MLP neurons of a small language model. Each row is named by its layer, matrix (down: output weights) and neuron, and shows model dimensions 80-175. Each number is 128 + 24 x the weight over its row's rms, rounded and kept within 0 to 255. Numbers have three digits each. A neuron's up and down rows have the sign that makes its largest values positive.
A block is one neuron, or neurons of one layer that tend to fire together. After each block is what it responds to, as a language model described it from the Wikipedia text at the highest values.

L9.down301:133095105087098111149140118121123114129110130178123103114110121125146153162134135129100100114084114152178080118154132102144065121126113149125163121146126108169098121129127137165141132131142149118080138160163162112117153138108101136135094114135099082132126114147111146107115114146118136117
Anaphoric "the + noun" subject

L7.down60:108135171134148118153115158148120118133122133125148116140085146070133082200091119113143180119111128129073123110131131138150126123122137158132108128099143106122167117097161119127137187107094137146175101088126117148100123095126134104129132072149093159108129107135112077151139101100150112128
L7.down239:124103119133139157118112140139081192123149138160147115144123125160112113084133139140153110133110157137098149164143168137135150147110092105128095133105153102129165124163136138113042127118122135123093101158124114145107117098102117129125142112162166145163146144112136240133177167152152152116
L7.down350:160188128125143132123104109133121110104135112112151144172118117169145141133116115157131122119122148081132098137146137123127100166090076111123150145092103157112141177122083162129138162168134133106131118138157118138130124097132124115097132131113137156140130114153120204114135127116117114122
L7.down443:094160120158151124103128110099137107142102170181151140139087101163130160131106120148160177135125147096141122104154123078097171124139110141121121103109147111129126152103110144119151152121134132088158132134143118135134132072140109117127108061153113070134133147139104099100109116157131149133
Word-initial syllables like "de"

L2.down150:119112116110187118152136097140144100144123118156125134126122155063132146135165150116091137135141102134150165117131120110165144144142087119128142113110083143120167141110154118136175099108133135119093132128155118141106125140147131149122169141143120109101137150133127206102088106121106146128
L2.down187:133121132158107106111116120150143113134121112159095117102133150149124126134116155142140088145113164112111154140115134177129132123121100116124159158120138151135120096157145095108107130136129139155039170100104109155140159115133129151130141109128136127107127124131165255123136133096142192120
L2.down234:168101130137116131143161110149125136124118138147122156129107119113129150110140138139138137122130125156126145144154098098153141145148146144116150113129129129130131102143125132131003124111135118136177154127108144158150156134139132122140138131103154125149107116107105000134053135151121150138
L2.down265:148144123138077157117101146145140145122131125126153079119112150125105100127156159136161108108150165168131115144172143136174108114137034107138118124167092102141149177110111109161107117127124118110139133146104174177132170088096121128103143104107137104138145099162147163138135083120120114144
L2.down268:117139093114092117102194092154130146159097094170162148126151127100130144077127110121105091091110169139114129135136160147154137131086104107113119083123174088125118165158152132136027113148117152121151161139170119128157157162120128104169186123096130121120079129128113191105147146129137130121
L2.down302:117120114112191136099122119150068150132181115165102142150118135073125137133103105159132155104171134111145158134166077121119142159147116119131121091109122145145132138112122109095138102120110158112069118132127145129139127097139111129124130113157123172139156109098135228133134123112143115143
L2.down310:098090118132053117119142163149153104128144129145116112140124141133110123137172139124121134140128140129119123191093179144153119159096101117117140202118146124113112149125132113157053105153155153133181135100120160118120128138117077154104139119130114119110147125155128198101132126139125133169
L2.down315:107116111123080114100146123153131157123112135117149134131129161124095137148158142111089106147111155146092106157088176141126103139120099126130128165143168095133075123093116176171000108121119132119137160105109141134096097118138115159151124153116118138149111097119120163089118123113122136169
L2.down338:138117138113171118110134148129101161157135111190120154142136121099106151108149098115136143124107107128155124095161078143114131117137142139103156099150092171159115102104150119135169099131144131086050080106098111136153141105163133138152125146081114123092121104103110193161136107124131146093
L2.down347:123139134106078116158133128121120114083122116140100139122109113113118134138123123131111089131146114125127171113145157128142127115158068092132157108092190118114120117121139105135051107130160148159159169139186131123149093096110109121120130153100164161130093134126174175119149110146156136122
L2.down384:145153136129121106129079103133140118129131140144111092129090110104121164137130125137160148128160121124115144144164126130148125125136055149138170164112119117116133098107126132143127134116150119143078130108137132125122115121136118105097145117097135174124100122106116255141168142138113065140
L2.down395:144152134123074097113119095143123135122138134076084078157150137087140170135171133128135110136116141128119152115155127118107121074169069145103159125178120152139148121143133147141058137096110121128183160149106128137125134107120128106126118097109111149111118121128114214115127111137127158134
L2.down407:112139112116145141128163131127094120115151118132148124148123135143089101135136135149133111131156144127152119113139123123133098112160103073114158156128108160129165112146169132160155140156092148146123127108100092159134132070105160118142145098114101187135109094110126102114153127097151134139
L2.down422:190125116129115119130117142136131154114150132120154099149044096097109090155140115099113144134167149148124151159162142100125124138130080144121133165157137138140145145144140123176038165148157185122159141125146153148118104113075118135123123133135114098146116104167116153136142119111091128148
L2.down473:145152116133062154103141135135128117139116135125152149139109128140119119151098113100124107070142113144096146120117124108118133136094060131139158172143078094138144140125133134138086140115131133118092138103172117159141130133156107119148150100146129119119151123123107254132186154144131118147
L2.down480:171111109121110111129110119120137149087154128128136128147144094167154141142106117133112083158121136154148123150147116144113130121142097126102124117137115114112098139157107125180050151107103127127171127116130117143116136127134137100110172135127117091111127096170094145129197131104094142174
Routes and final digits

L9.down491:103144130113053125109128124160097120120149144103131175105106127110081160132162142112128126137155156113136126077098116128185122110131127140156151151153137123114128184106112125086140109141116112093118149119115128130112083102140119134101112100106107154142096147121147102141130120115133191113
Decimal fraction digits

L2.down10:138122145124075124137105128125126119142147098112159092124143131110135133142133110131109122109153129125094124152130114160129108103120116137112138177168122113122124135135141176146000129158124133120196138149116136081110119101113126135137117106144134145140102121115177038106119138106140115108
L2.down34:146144146131080150100148141150098144138121118126116118177105125138153127089112125113122103123150139114137118138136122139158126138150085123112109174133106168123126133149138154158039137145135135114154143120077125093132106132147110104100127131137135136113117099108167243129105142097123126149
L2.down41:089136168138046135109151119122148113128112140156136137121124167147139147105138115154126114128106134174082107125109155109153083141100111136082109169112083133119146158146128157156038137097130144097101134108113142160131081126148100141107108133134106110106093113103109168103150105102095108190
L2.down78:132109135149082149118140110142117134099149097109135080128150119122134147149123092130132153137135128155112114150073139123136118082119102133136131198105112101139120119128089106154061174152113136134073144142132125177087119142146147138141103125098133143133137153134105235134179139082167131128
L2.down80:138113160092115111157095121122110151153149119103113117142161108137103160170144047155105129141148112106107111153139136125118087126145197130142154132124142131106116121142102140092048138157122127098148169193143109124096086123099120147126142112105097151146107097101121208109157151143101128130
L2.down123:164089136154074114104118104123158146121145120121091128175110152102127138122164138144112173155137143149071154148123087123156123098128084125136096191130116117136147131105126176139118116104100152101112154072130208119124157149173114127149088118117142141140143126161077175122151150114135119139
L2.down159:138141146110047112101098077125120126147093124094129125132131128123143148150109087139083118127122160129057132165124105124172101108149092104138156164136092108111117119118115147131011139151083143103126176137147133140106109131097123130142105111092110117138111101130118206112196110133103133162
L2.down182:108100129088090124119142097130118118147130118161138118152126098112121156139104116136097120154136173093103142190165122111152108124125136130137146159098143110148106121135117132139019133142115162133114141118116095120076174091100152091143081136091122115123115092122106204141211128109151156146
L2.down286:113112159139093129154136110136161157093125111157134111119121121133136152129110087132125136133117127127085126111136104140129123126101148172109115124090107094174155114148110150134096141152147140090119177123154146127163136139160132127108106104166117176075087166117151049128133125157146136080
L2.down312:118100127101073131140144118158148131161147114090116105130145116132138139117126125155115134123133171129077155125129138149138085110160106121130142185142130081129142127177075146133000142127110141122116127159123140144112141170091126156122080120128111136118110107121123165107148143127103148166
L2.down370:142110136147131154114146086138106098121168114118133127138094112133136143118147112131115119133155141099162123147143144110119155120109124080166112091129115102128119090168088064153050135122118159164167147132112117125088121177152194147137129121116110132137122147107140056112048126141126132122
L2.down385:106098097098069134091123109147093107128158097162122117157170114116135152132135109135091119144133168130098132138119110122116120095135094113136143163122143114142120149139124131165025123136121158109122148122129124143106132124126124155134094091094137121140094107115105251109146117131116128169
L2.down396:096126140102116178107105124135141104145123105083134109146130117120112148110097121143124113135148116155126100134137100119124143139164118121101134145140103113181128122155148148112124128138089144154082145130115139129125111133088110131199097138156113126151159154161130255118172106141119128171
L2.down416:122103164125125157169078092107132162124132154117100119102162135149128122169116124132126121115108142154125126124117102114109139132174211127148129112141077159095106157131101109135070120083102123108161155114115112073113082118151105141120130135128109140123132105148155014162106119105132130128
L2.down470:201148129124107180125137112124101146108158128130129086098117120169138121150133109119120126153120108126151076103111168098157103098146133116121123120115164106121067128164128107139167147146099176141125123125160133171103124134093096180135126103148126154132124123125100158098196134135104118134
L2.down489:094130118136121124099099131115132123152141111125112122135165091161171145138125106094080145163133124090078122138119155133103129106156128100151128148112123109111119137120124094148194116131121135118077136121150090127123133138124126117136099109173114161148110122113110255124209134127106129182
Abstract requirement/option nouns